Weights of a small GPT-style language model, trained from scratch on English Wikipedia: learned positions.
MLP neurons of a small language model. Each row is named by its layer, matrix (up: input weights) and neuron, and shows model dimensions 240-367. Each number is 500 + 25 x the weight over its row's rms, rounded and kept within 0 to 999. Numbers have three digits each.
After each neuron's rows, "fires on" lists the tokens most often at its 100 highest values on Wikipedia text that the model never trained on.

L9.up629:493454454525482519438521492494475481508552486497485473495458545500494475507513534488513468529506504526490546521482520524464496525497475494482510491492562484546463488481548519475499501503537490500518505532484496467522520514501466451510494534487479502497446549474501457546502510536523540479476538502491519471494471504548538498493482544488512517489499484488502477506538515518489513521503
fires on: "s", " a", "a", "sa", " A"

L10.up935:519503453492528536489474459496519470509527480487505510526512495495537553499467452494503493493505493470496500497517492516527479481488510478457523487511512546516483487514506484494484489506478475466515526571511477465539501508556476512507519471436483541500469549522496484495467545492547515473524559525491477491479523525488480531476489472502493486522481539493520490475494498471544499513510
fires on: "s", " c", " (", "{", "-"

L2.up94:502485454487525520458501470513517524521520479500454434489506503510480501491486507515524503478496557510496524496532508481555478470511472509506485473494466451437492486510511481476535543510511523505496453510491479480509511502518480500526465498489547505513514508501493491494489478471493504530518498526535513508504507524515500471475543526478490530494526514487487501510520502501506448541542
fires on: " place", "way", "ion", " activity", "mathb"

L3.up926:526485475510558462531488520532517501511515503514515449495519526450475475485489534538473479487516504470494492529513548507501453477489490450528512453487504512453487509479477539485487499524495542514496502505502498520499460501496491494487488514499510463518486476511509503514519530556517504515529457489487516511472480500514552498474510476508514531486477480524478508498547512525495513526515
fires on: "ul", "ol", "ll", "ș", " Com", "cal"

L2.up318:464469524475524484513519487513466494508495533455473477516472498511489502456512472517495503486504500507513516479441500517475494540518505495513507529488518479509524498499502561474501529497439557528471512560517509497521480507466487487464539470518515539481491544492521475499485521533483498459533473531494445500462490530499550525544482480510489494486488464481480454491522558493474510524504
fires on: " black", " Black", " white", " South", " young", " green"

L2.up512:499497501520459514498480480499503507527456508460481490471482500487519488461496505484466452452492533524501467495494476489496491521478487554464494506507498473536494468487516516488495523506504477510506452476468488488509478544538508498528500472517490557541560513537454522485476478535488475528553526510493465483520513487523532507498514520488498516511499439482522500455533466492485471528497
fires on: " later", " part", " close", " same", " similar"

L5.up150:498482495468560515454490489506524514490484484514474517512528490510539496484468471468497495540517527533533473540493565460466524504467442516492506505492449511515499456460524450476486462498507476507517466487500504489499498476512515543500528474518491471506546474523517489519511533547507501563481519494481516508459522509531474485475507498524490507504494525510511512507550496515504512483466
fires on: "E", " Mi", "N", " I", "I", " J"

L2.up422:549467477487517542542475519479511542487512517519470476516533498562529534527497500481506499491523506508494496508469546498500511499517458484484479493493514498474479494465471485501522512516487486511505534494496515535512514493543450543500468499495539477508498524491505496472499511514499541490516521487533471522525480512488525489462531503512485503503524508478522475483528477540533504522474
fires on: " place", " U", "zi", " region", " occur", " Chart"

L10.up125:490504490500478519522531498519483518491518519492481518526459482478544446462512493507488483524511483533495489521529485513517529522493485493492548522509548496517505529482544489467505510481471564489508495500501530502505499483492513506496519506515536533535488501532523471489495482508534451488462505537527528519520512515494490500484508541479482526517506493488489524527467549500472488493485
fires on: "2", " R", "-"

L8.up144:511503538495472529514488533517495522465487532488486485562497486444500508477470489520524469508513499527520543519551475475501503510512515469502518470490487467529489503528508502494498505487454560506504487510476491440469492508548516487503504487488471500524494557525500485498503527470481494520487498505472489484470491517488517526521506489508496482503492509505469518476479480516498493472519
fires on: " |", " in", "("

L8.up305:492496474533482533517482504548501473498514443500479518507520496468501531499488501496512480508491515469463493479493489455502494553511510504487515558488540471510437516515528496495519522529495513532521499466487503487522504479500509503532474456522480469466499474514479488499483475448514513549467503484501534471485455495488516469501524504469485523496498492521497515453476482534568519523475
fires on: ",", " of", "0", " ", "2", "1"

L10.up227:497512483493493509489520539537522503493477551463468498521435499502472445510491483519521450513513507501524530530527475493511474503487447476541492449460488458517558518500519534478451509492511547440533517492519559499539481512495522476548558492494500521522535505487487510556516504516518500485501473528523510519500487480512503487505486516521508501511503521502526497528465486509580526494479
fires on: " F", " T", " K", " L", "-", "1"

L2.up867:498509494490455527486508518451528527493495451459495504473544492527474486505470514514504482452478525496488490490518510493507521521501543513510467517541495514487475467434491486495492481535499517471532532519506470501488508537511445441486465474542514467512515502502473433490481529504464513498488492531526521506506503469499461564535556533524488484481526489420446498469475526499485520541511
fires on: "ina", "aba", "mi", "na", "ara", " Mah"

L10.up654:489480513515546502499479477532509527538480561483457477509498494510484511490475518498557499508520514503448503488490502506522474503514543463484522491487486535516544489471487491527477501507475531536538542498509494474542533509429527465489505512497471499510486524506481511534543481491505505514470507465513490484510555476508477508469524508502551489500472511498495477474496500481545505480504
fires on: " ", " c", "k", "ch"

L3.up598:506511500507475492472463486464522524526453508492515510521422525524471508535491515493514476512479497480529484453446502524502553502508508510477483485519489516511526483502500542489482475506491477495518496548476461501484527524517468542420525475495505507475523512511517520513489490474525539497482514503486521516524512494469508514483492514492487548493498548482522498487507520518473486494490
fires on: " Length", " review", "ck", "gg", "west", " Candidate"

L8.up256:494491528472490476549538509488469499493482504504522512463500474541505514487565508473492480523504484493483521510537467449499482496517530492498544486511481543535496470475480494514518551474485497460499509522516493477488444496457500475475486531501517496527435487481476502442556513477514485526505550499478504514470508460475476515507484515517517519442475507489479486447482518496540510499457
fires on: " |", " for", " in", "\n", "en", "op"

L3.up506:450539520485494432517528457506495490556511494499475541449519507512501514463507526490499524495496470511494474483502475513506510537546533501532465518478515534518498506494476533517550482530534514483485511473494496526482475515492513487515524483481547514485484425524496511540460473499480519510499515542524518516500533465473485442465522505497512506506516505475495507498515524503491464527507
fires on: " where", " votes", " into", " taken", " blood"

L10.up926:474515475537508525530475472504487498511535506520489501493510547536509450529491499501479522493514472539481513516567531506502478545496495513548495484522538487474488523501482515530481475525478502486519467482480440496517445510512535507491453541486500492488516480512528534534464509480513524478486518524497451519520509495550452493548470451501510472497511478544457478506475472484537493516488
fires on: "0", "th", " Li"

L3.up248:496494501486499475526504509503484488535463536502496541523522458469474520570502511480472499535481488499492498495521474487494501478516484479471495497476437525520509514489508460518476502487511487468535537464534525488503534535489554486524511476505500482492548492509475523482486522481510445479445491457496526486461515533471509489519506529518491494539510474472568518492534536504513521507498
fires on: "han", "ik", "ak", "zh", "ich"

L5.up842:508509546512463533514507515476491449475510526467518465553483509535537465490462510474508509463501484478496511526546534491525505510489488513497469561485481521501493504500501512504539478493498480473504544527457500515524504498496480473557503507501420514503532516554497488502503469493504533491496518490486508458475482523489499483483515509516480445505501464515465526464476500468512446504494
fires on: " Li", " f", " La", "Y", " Al", "hal"

L3.up186:496493503494506472464466531481474505499550525546486511529483490493478507490471462513454490481513490518488491544486455526468476525472504478483556461506479507495516487517494500501528507543550486487538503524498510457505515520467509484500491476506496487502444458510506502491515561520468508472495522555516482475461507526487493526474488458475499515496531531506532502472489492545507506512487
fires on: " Pe", " King", " called", " known", " Middle", " K"

L2.up315:505513507473514540499535493517486500483471494491485518509547458489516470520435500510530454480478487527497493472515505515515476541466484511503493505483505502468544508502439527485518497499472483489495512445515496479473506471506541489486507522466488517461508486523495512475517499466478531563489487557461511542498507452446481489509497513479440494487526474499505524465503500486516456498516
fires on: "the", " Tamil", "ung", "enti", " the"

L2.up230:507487516477486481434502503507486555517454503487499495533471513476508488511548484466510520444532532467507518499520492546525489508477511509481492454524492520503513507552506450466521470502515501446518517471488516501497564544564499512530494500508502492563526508514493514501441502495455457500506459495480524506486503544511472488519505496517484516526511476452472533505503473504526490511546
fires on: " him", " men", "ens", " patient"

L3.up427:514523491492482522473555493483501502550480518495465496557484524488518534488484542530505483484504482492484496491542517553483493545500510521500481484502463528500520485523486509514528483477533545526512527524531505474462497508473492476538473532491511458504494497507463433516445496495535450472493486497532500522511460493498471479485478482465480489503529510544502530480482504507503483494518
fires on: " Music", " music", " Democratic", " mathematics", " Jewish", " jazz"

L8.up804:447510490486508486556471477509477485522483483523514472513518523476496524526476475499528530510474526509471482479493507518436488543547548544496493480515436520476505508513505464475464490523443504469516498531524537518557481500540532528474511472472512474502501518502491532523501485538524530527488492495465473514479528512472523516491486501520490490490550542502503549543531463461529490481464
fires on: "a", "s", "ut", "d", "in"

L3.up609:486545522509526527498499532536513464513530498504452506501493459507486533481474541517513460489489528502461466543455534453455498519522497531448525496472487517519467486534536498485518527512497437518471490489508443479502484544502483534493543410471478537544511499549516497529450498515493506526522498518472496495483460472480485518493518518486522509491460425483477524440501505523523523543495
fires on: " so", " such", " There", " According", "There", "Similar"

L3.up799:483469476510516497515510530497497492486521450479494495488476518525528478467488478533498510473539500459513508518500518500484485506511529470547529507538489519498502476517532469472491492491503492487534511492417474463537507508511504454540505463507543516495530481500473507458499508484490492497564487490514461479512542482501522477479538516509513512509490508510496478527548520508483510493547
fires on: "man", " player", "tin", " Pu", " Captain"

L3.up203:596497516509522500484494503496504521543492510509481496548522507523503507431516454467463467479482509471495466468466495520492507516517516499484544508523487491529532533497520524465467474488490509493490503489534495508475575522484526502490499461510527507473539500511537537468489484493507459491463537529464471491525508496484535464528493505467477522531476489517524501545511519518499509522492
fires on: " over", " rights", " win", " loss", " Fund", " awards"

L10.up487:507537516494491476490506526453516530514512499521488507518477483518485536505480465501503515515521492546517476510473530476495522488516514475504478564479472442476480506497450448477574497526508485506484513519508474505530539489506469528459488502499528480481519485492485492476515499511475504532486484478521490524472488527513512519484496491509519498534507510474506533482508481463490521492511
fires on: " ", "1", "5", "3", "2", "."

L3.up415:508513483542544516525508459474513492488471472488495446530500541486474489508491459501510481547516514513533547476484460488493497463495498507511488480530485489500488485503529520490501506489512499489512502509439514473485520486505491504495492519511534529538466545481453513488493498463527481506533521525537500513511482505496508529533459498486493492533525543496496492519543488539515492515477
fires on: "-", "–", " du"

L8.up260:478513561536478491516490466521484485513511480486473511562494522525537500509545514519545510521492514497532509518518521505510491512482503485498489467508503510515529508518508516506504553487483497503494529516495506499541485524531487539459483499490474523463502504492509506506541464521525510467485467507466506522488491498452504528506515447478499482464523550505532507471506495518523436468471
fires on: " in", "9", " a", " and", ",", " "

L9.up1006:514540468522551522494488456488451454499471504525490500470481496541483483524508475494505544480504493534536518498525473441521493486537472511523544512563512488485455497460486495530555525495486464522503486511504546468554528481498482522517453451465464508523505479579479488484510464502501486540474531497475503495504542506496460523523516501496487524504525524498521452490494445509493509517486
fires on: "s", "e", "n", "i"

L2.up584:503502505523534517437516477521496513469517544498449499504463541477533519471482486516513491509515473499451468540525539500494498477503475537482510476490495490451496527448543536493488536511479532523502522462490529479497552560514448525515471530471499506459509497509473507479505483520513489534536524514477478512470488470540484560518469502495447492498498494488498516525496475459565499485452
fires on: " career", "Career", " full", " even", " activity", " product"

L2.up594:489511468494528487497504479479498493504520483500509520510517515509509507534491450502483504486507472522551471466464526512499446477535509500487508489482492541496518512467526463529517509510455458475486477513488530528477544472513468507505495462509477543508477464492503511511485515508511549525482485513475472483481478501518467504512492482533516484502534460519493515483527527526515513498499
fires on: " Ga", " Mul", " Os", " Ti", " Ham", " Ro"

L10.up175:542539497542525484495492474493492531512492508489482513509522473463533515484454504476476524452457499515524514507471527508538467523502460530518454530500465520510487475508502466543485460485501536511523468522538502497559492512474487488514478453506515527451490495473504548520520524567536510554504518517523492461520481540520488483505480512512487513499470464474478510479474507529509501520489
fires on: " is", "),", " was", " –", ")"

L2.up863:521525518478508502533480540507495502491481497502471491513503478481488496484527500469496469460517482502534483483508484510450533527502526484496496452509527493509517509550537500513531534487472501487517451502533526464533533482456507495507488516496513456489501506521474539463526475468504510522554505568522511495483516523496506495499487528505470499524507509471523536519483491525522472489493
fires on: "hi", "im", "ium", "aging"

L2.up249:518501474487445477521519465521506503495492494447492471477487489514476524472497467512493511489506514467497523520504501522524521562505483512515474502552484496511513481511461512527529549502505505520499444451468509449482490512510476485524488481494549483491530532509503505455536499481519552424503517499496520488476500509498442471490524515469485531479548485478493542512499524533520500534547
fires on: "ion", "ial", " Memorial"

L5.up1010:521490490512520485520540515479506526490491472518524514494526539497480502513482489476475504481448522519468464478458501449530518520532522506463541477459489506479526576538451479480528463483515506433540470482473492512463528539466503489549471506495495520503484466538484499501516462486547498561479524487473517463522510484526505456486486504466498547502495519538478508475509481520528478528507
fires on: " debut", " made", " first", " League", " league", "Career"

L8.up108:543534499493517449478522526504478462534492472480475498509484489516503479530489497511502453502528474479496527495493485514520511497482494547477514510501512487511492508496537490509508492512464515490536502494511503470518463506534522488499479527485506488468502551497485541527505500455472562471501510511510504507505503493522478520503511479485488495521581509501491524481496481519522506528534
fires on: " of", " for", " in", " to", "1", " as"

L2.up820:499527493501497483525501491479487544489501473495516462516489509504534482482542501502469478529478478471549511500500475489549466502496507460475517491496521507510477525462485484480500444531526493493509495542499524468515478511504519462471558518499536544505490525516518488508478502492533488478526471497496496495502496470466481491509490484464501492471510450458506479554532495511473542495515
fires on: " national", " cases", " children", " issues", " contribut", " dedicated"

L2.up1023:481468546511470509519496551476470533507492507530499479466513504498534473489515492477540524505499467479510557515509478479466489557494490520495524497549509518536491487500502498491503468505501547488498534478500475498515495540475496512473526512519499507496562522515485477533469529521496463507489519528483546532490476504482520467498513523506480512506470482485478514486463528520538492522519
fires on: " him", " himself", " patient", " Press", " New"

L2.up933:483498490497481495524548476494477499470481517479518500488517540482503496496509484511542511513527506487492462459565496474449500503533466525486515544449503539499501543498523494466497479496502509474525520494528481485474487538484463498493541550494479499504512491530519511490501548506483492479477502515538486556475486501470517515444546540480493491550475443496493527517481513491525534520467
fires on: "se", "he", "nes", "e", "mp", "rid"

L8.up932:474514488509511527467502533502458494524551514467501509467503520484550498500543449503495483482531481506483453525511496513526518479518495505490529525501519492550499495444464506497463515486512474491516476488507474539478509502473529467490517467492531483470506467508489537506467489446485545469492533498472504513473520488471486501495477501486470506536523530517474521489495521448495533534527
fires on: " from", " of", " between", " for"

L2.up891:536470516495461443534528461489481547530521526515525503448506511474543478481482512490437521509449455513514517487507496509527499507553483482531499499513571453524483486499520443481526486481509500512498528492475530491515508504485482490535522515471537512533481511467526494503482506480506479485518492520505503484533494490500495471531534504499478491488501535484474512506497460509476465488502
fires on: "a", "whose"

L9.up6:494511484490515548507469515469493510483502507484481488514494499507554481511509510453496498486513453483521497524509497476466501478484540475535515501530475486490471476459514486480525422459508480504516515486478483541481516500506529508514483487476507501499509481508478450488533489520543485496481485508516476511487555516527509502510499506516445541534545470535528508502516498462510500472504
fires on: ".", " ", "–", "-", "s"

L10.up100:530520518446512480469507462468495495503528463514533487499514503456531485496465439468542468489524488514533545503495494465554517511519543455502506523475487488498496489476469509516541453508491509504475506513541543487510490565494517501501544524501488520492469468504495483504484563507502510458484509512485488534516538498513471553522496507511442520488460505511476488502517503504502524466545
fires on: " \"", " un", "s", "-", " Ja"

L2.up346:515525496500524498514492478485470495475522443499491519500473508521522508524492455506515532512478487489529484540561490541519455443502566543512519483522482486558493477453532500509518542500481521474523472531472519463489484498570503503489476485527519523491509494480513504487532488480509526524490518503477481499489529464514479509517517485511501518484475496507488497484518503533532518513533
fires on: " Vi", " Y", " Ru", " M", " O", " Na"

L3.up11:478522456535490538499451490523501464482482488511509513511505493511517493509536492515531504505501478498503504487527466506525543532472508497494490470504535519515479516568446516478467485478487494504520492557489540478507500495525507490527472503483513507500526481515493525523528495514536523484481453472529475527487515499493502484509486496485476499496517492549513489496557520502520528475559
fires on: " con", "ri", " inter", " he", " Gre", " Con"

L8.up272:504491498462485453457499481516531526492508509503500508491488518522450483491504511523497508490493515514510556510497450491530477516470463548487459524489501491504516542490522512485482480530465510505517496485494524510516505461517533498558481501483524506497517482477477530511455558528504562471536526534449479546510522464494511471517525499532487424504487451538513509509524507504498503490556
fires on: " as", " provides", "ing", " for", " held", "ed"

L3.up430:493528500493544517484508477519528449513493488499507488467520507544475495508499491477540504493512512544482479495483466515494486497518481474502489513511507488489511512477494492474548484517513476496530509500527487460503491495502461514486512531498485479525492495494493507467545470529501510505491470520524509493456500517491500477515479499489496496503522507449416475437505500514504492508498
fires on: "da", " La", "ba", " type", " Fra"

L2.up339:518513516479523502501471550468489465504481503479479546508466499519497508483508483489499524469464516470487504478550501520515481510456525488488460533542504541483490540499478499489499512481496548491432550505497488463481477496529550511525476483455540518530444542550512474506523507499537506509500463472507516469459442471512488494472479512506513467501524489520531499504522497520535532472510
fires on: " m", " Pro", " cm", "Pro", " metres"

L3.up177:445510538494531463451523531556501525549485499499504483547535542483510451481480477497478445504526516512495504539520516485503540532491526550495500494466523516472523496484471520485538476499526497479491454500443468521526468524488536516493534469488517541512522452505446493489451482537484492477482474538497526499521450510529488471520524485486476479502527489498514565520499483466458482487518
fires on: "ations", " books", "ines", " mathematics", " Games", "ries"

L5.up495:533455515498479453503490521495487543521459473505521491493462540513513508516470501532468529503448459527526512530508518539457500527476535469517484486491496486479510468544470464499520459497516540493496462488515514492483503502544449501483526502519481512532494513483462493517512532497525503497479497483547507496510491500494485508534495520497509521493484499505515522515506481510488532502485
fires on: " second", " first", " third", "1", " Second", "a"

L10.up714:489540463476493511492449531523486505496526470524503514518535482523489488535496532511512496501500482523510530499510580525479548510479490500529488493509504506500513480489526502447551537503463517525467510463514477500477454480507481473515493544502524505498489465515538534524522525493456487473516499501490503478492496506507496524516523506482536498463521452490493517503544508505493496509435
fires on: "8", "9", "a", "1", "am"

L8.up870:462500518495524517522462514505491452457481542514464482527468513499513529484488496491519445494533482511464515470529557513491491492530499481477513530531483462503476493515513512472528507489488531464522510468510474508550537499502516471500475535509475484511473501480494482491522486515506504522483443462531499497446528504519519485482486513517516518525479493534503499444479460513531504482489
fires on: " |", " "

L8.up403:518491512534499549522527501517493437489500483537509526513460497520504491560513487487524502517490490473522473525533508497513495483465504499489512498517509510504524470514498506480493520529525513495479520514490496497491489486496524495537505449507492470517528477488506510502459427495528518494499532507497459481488526535454541519486481480465522507487527536488531510488516492488465464476477
fires on: " ", ".", " are", " with", "mb", " and"

L2.up203:564480502470467501497504467478495506463451468525462483507511459499475498511549525507490514537470513470476483496539496461513447568509489502502513511521463509499520536527484489506489497513512472530501499517495497512470500505532512467525495471494504495524519489522523482531485498501498474510495513429518496527520482462505471480517464534459483487491536461502488472516495566492468528462503
fires on: "on", "sey", "enburg"

L8.up634:492501465492542501467533519463518489509500536547482524503466472497502556470500523488493535510497482498479495517479513485529537502452522499472509482479513465531494498521503520512505481532525457493503521520486482521525527499474465438489497513476446517491487551474494514475521534534528511504504452535490539493512519503498541433525479519528505515495480495476495528503497451476507527479454
fires on: "s", "a", " is", " are", "OC", "ga"

L3.up239:517497471479524489522500530509462478516438500471523488537492528499511535531535512486531467464527502483524500496510540478500534490506475507497513522484535471470520505486533494475530496491502492471525483503502527502502477520439529515479504484493463522521519490496530470497551469523585518506504529522510473457494488486497533531532533524495466494508534522544509512496504480506477456435490
fires on: "on", "don", "ex", " Great", "onia", "ean"

L8.up60:450512488512456477499507508518500496493474529466453472517481505463485515487456509491504545507477501446533495421495474467506490495521507514453521443526512500445519507492517489523514493481494532517503538523447485516514459509517489511553494521512521494455438524514529487523504542522494523526509492516492519536527484477511546532472468564499463486458540501536491457462510468500554527463495
fires on: "s", "n", "e", "u", "er"

L5.up486:489464497465520491515480502470492507535538487542495537499548519497505547513485549488533512540506483502485536511502467496479455523477505499505502471490515482499527505544511474510517493502468480488512502525514498445469491492473525472558526503477489469518531507532486545489520501498493493476443508495522507503504491471471510488496499484488499531521532441467509477463483469504485530499543
fires on: "K", "k", "ak", "ik", " K"

L2.up116:487487533499524499496513503504497517481482499533478485527496482456483483537498515499453534512508520525513495528523535539532526500535503518505526470492476500490485490504493500496549492503517540462498491453499520523501524498497499491481501519499528482520486530492513477492448456467479552537464495534518503497514502473506509535507486531544545513504467513540479463470489464504492513498472
fires on: " based", " different", " introduced", " adapt", " explain", " reflect"

L10.up283:516540494482538453470484450482503491477542499479507488539526511531462495478508517531470565532507535499553449509500569530512480548465509502514471522458512493505535480496484497498481519481477484518474478504525501504517460516441494471528510557493498490505472466519528523520490513476504502481490459517496519529497492464506472502487473523501497497501451514472502555523496542500488498547459
fires on: "1", "8", "6", "7", "s"

L5.up516:490487503515504499484498462499483488494479521481496515485514472478577497539467531521506468531524471498488518475520477482506501477504515473510533533470497532490491516492546513472480482489464509507518545506491491507517448527505474515515509448475505519501497482518511481515480545518498540500477505517467525485533487519497543491490512513471513515519492495489460527457482458554475498498508
fires on: "\"", "ra", "th", "de", "year"

L8.up862:486509516529517478488471471497473533491519532524517518527495500528506429496485434521525498485488452498467554516523477536534467517545450476509550496503498478472520495515456503493452498470509517529541462488491468498460508500533533489470514449471499497513461532519494526476486480471521501502462494498488485493519524494522483493473456513504480508521467502509524534487504463530516473467536
fires on: " of", " West", ",", " in", " Los", " near"

L10.up889:480502474535544487461509450542499463564511496477481495490504523532499465483522502520454494497509449553550502494535495520520456509498543490513473433527485509497501526474467489484486532490474483466494514499493530488477536506471496496496525494485511499486487543494510496504506483518493510497514516544445532479517459492502494515535524470503499497502487460487457458521496455528574467523453
fires on: ".", "0", ",", " which"

L8.up376:507490509512517489527431460443531464478477507496514509484502519526490554455517510525498476530473484502523472474544505497437526449509511505511524499439528495511525443442493462524469528500496527495513490512451481530512484530522497458480515527506479513523471520479492446500516534473455503503492468495532543477456513551470467479508525475499507539498527509493518490493511509539510493561445
fires on: "ly", "y", "ler", "ma", "i", "er"

L2.up505:503529536483485460506487547480457515529504523538525472457468502485496506500487470488485536495538479459534476496449495525493457482499546520481484540501509476498506467465491501485504544535455531477493465534497531519469483467512516499459536501486486482463493536507519528477562512518519496478502523525497519513492483464512464536491488422483504460506512525506517511470526493525495482503524
fires on: " Y", " O", " Pra", " Yu", " Bu", " Hu"

L8.up232:485518503519508487535529496475473488516448489472459538510479509476498567548493432493508507518513510492467509483492482505484514497510517516499513523494484528539428492462505509485512508514481509516528467500507526477490495498487473489519484463489533484503464497529476528487494523519464471507474539535505530485495473479499490526475445507479494469508512520486509541505503465517535478512532
fires on: " of", " as", " named", " member", " became"

L3.up581:521484503503467492471486469490531458517473492492528465483461491520489456519510499531461526490492477496484500476489522541528510564472524489439476539519509486483499494466494476526531535511493517518492486519502513472488497499487481487520516492483505502517503527497461501509529509471518541504468496513483480480485515528494512476473501506524500521545474456457450476518455451544527526521487
fires on: "w", "wi", "ather", " Zo"

L5.up538:489491475467483458521505505493486509512495507506512494465485485506491481520494467523476511525523457473550478436491532470485529489518487480460509477492495487543481494499504499498536539510494474477510468524489482514479502481493529524457493514479508515513496510478508520494510531476523476498514444521459468511478557523486495477470490489521450528462530516515552471481495515494516526490519
fires on: " for", ",", " over", " of", " in"

L10.up589:475562453554556459504515480451520488506487464496471499541464521486489502485448514433506533538474448469495540499500489533472488486502510501539514495516514495479495486530491520546478486476500509518441513491481481489512479506540478473502530544475534507512465485495508528484504548513549468524522461472519504505502478538544515490483527458504489519500460522504455477490494454531543530513445
fires on: " ", "-"

L9.up497:499488477517538449491482488472511431505472516501499487475524545493480527505486503513505536502458482545459450513503481473484521516517500548521497540518502538517543520493512505512487510541506510514502517508532516522484497503453446477496490502529502459540533490487495531489536488509506504481474517469500441511504533503486516491494528550464478480445473479503464510525523453485508502490500
fires on: "al", "d", "in", "em", "t", "m"

L5.up356:498512517468511455519462485458467513502473482486498558452514483535505483511525485518497493532514409517487549523501483535498490495551472553475512456534498533488499512526491464494485528489503513474493496479491479535517495486512497513492487476489488472518499498502497471477458553488499516432508509459504490493519512534516471489475477511518533473540479481462526455561526503436526502485528
fires on: "s", "ly", " Ly", "ed"

L5.up445:484464527501510507481497440514527518498462511472531530497495495480550440497479487506507467528524485488467486525504487487516530486545461449479530507508492477545478497509487472482538503480516493497525504533494469514503519509502518484488487478505511506513476526519494543516520476479478556443500517523531468513509479527481460497488519518480514473516525504513498520492494525513462483487570
fires on: " as", " of", " for", " "

L10.up750:537441438504515489512492536502515524457475491475466523499514477496511456535456436523507480524521501523510524495495487497549469520506499506495511494514484500507512468503517522480518472488502424521505460467473495495476494495497506512460433510465523513489518524464524521540454526480508539484510513492496444458534493526522466459503509489503496544493512515517529501464540482474521497525521
fires on: " of", "),", ":", " as", ",", " near"

L3.up110:487521535539478519490495507529517492488528533536523554521560484518473550476499520494505508467486537502488496488482487447493530491517525502516460536486491488493454476527512527459472486532450477529485524494525463491474502486477509533467513504480522510477497472497494481519507517508505520513507549517465487472477515489511495459564507499450508492474504506525551492539526477503474498563493
fires on: " another", " where", " who", " would", " signed", " cannot"

L8.up929:511492480507509515479478505492501506536480471483498533500526459457475500487510498490507465487522473476515502506502551509469495507471496558453507496466516515475516491512497465523509541492515510455513513516494531521464436459525482461478529558523531562469493474522464493507478539478476525468543530507526520470505488542507495519513489488492498477499492462498471490497529491517436442545484
fires on: "-", "t", "r", "y", "er", "'"

L2.up696:525523515514486458491543453478436490494521444508487492514489483455487527504483557489511517483513539559511487526504517530472474495553502468495453507512462509502505530504519512507532507508496519430521495529534516483477524475498489527515492558512506511472493490451514530502481496505498520564546505505522508472498497464481477529502532510452510501501450503520505504506491453431517494521474
fires on: " by", "ev", "time", "led", "after", " Historic"

L9.up832:481559493532558494496488459517535459492493515499488515480461508501515513461480485510505520531513493523511507520477508460506491472534492468499471509506503482501515496502471532539557487477470442516501479481547507494511537509532503491509503445509500545514482517508483516499490508503527489478491536554485512490485465526497510498488495458465507479538522540465515498554503527476510492523521
fires on: "s", "e", "y"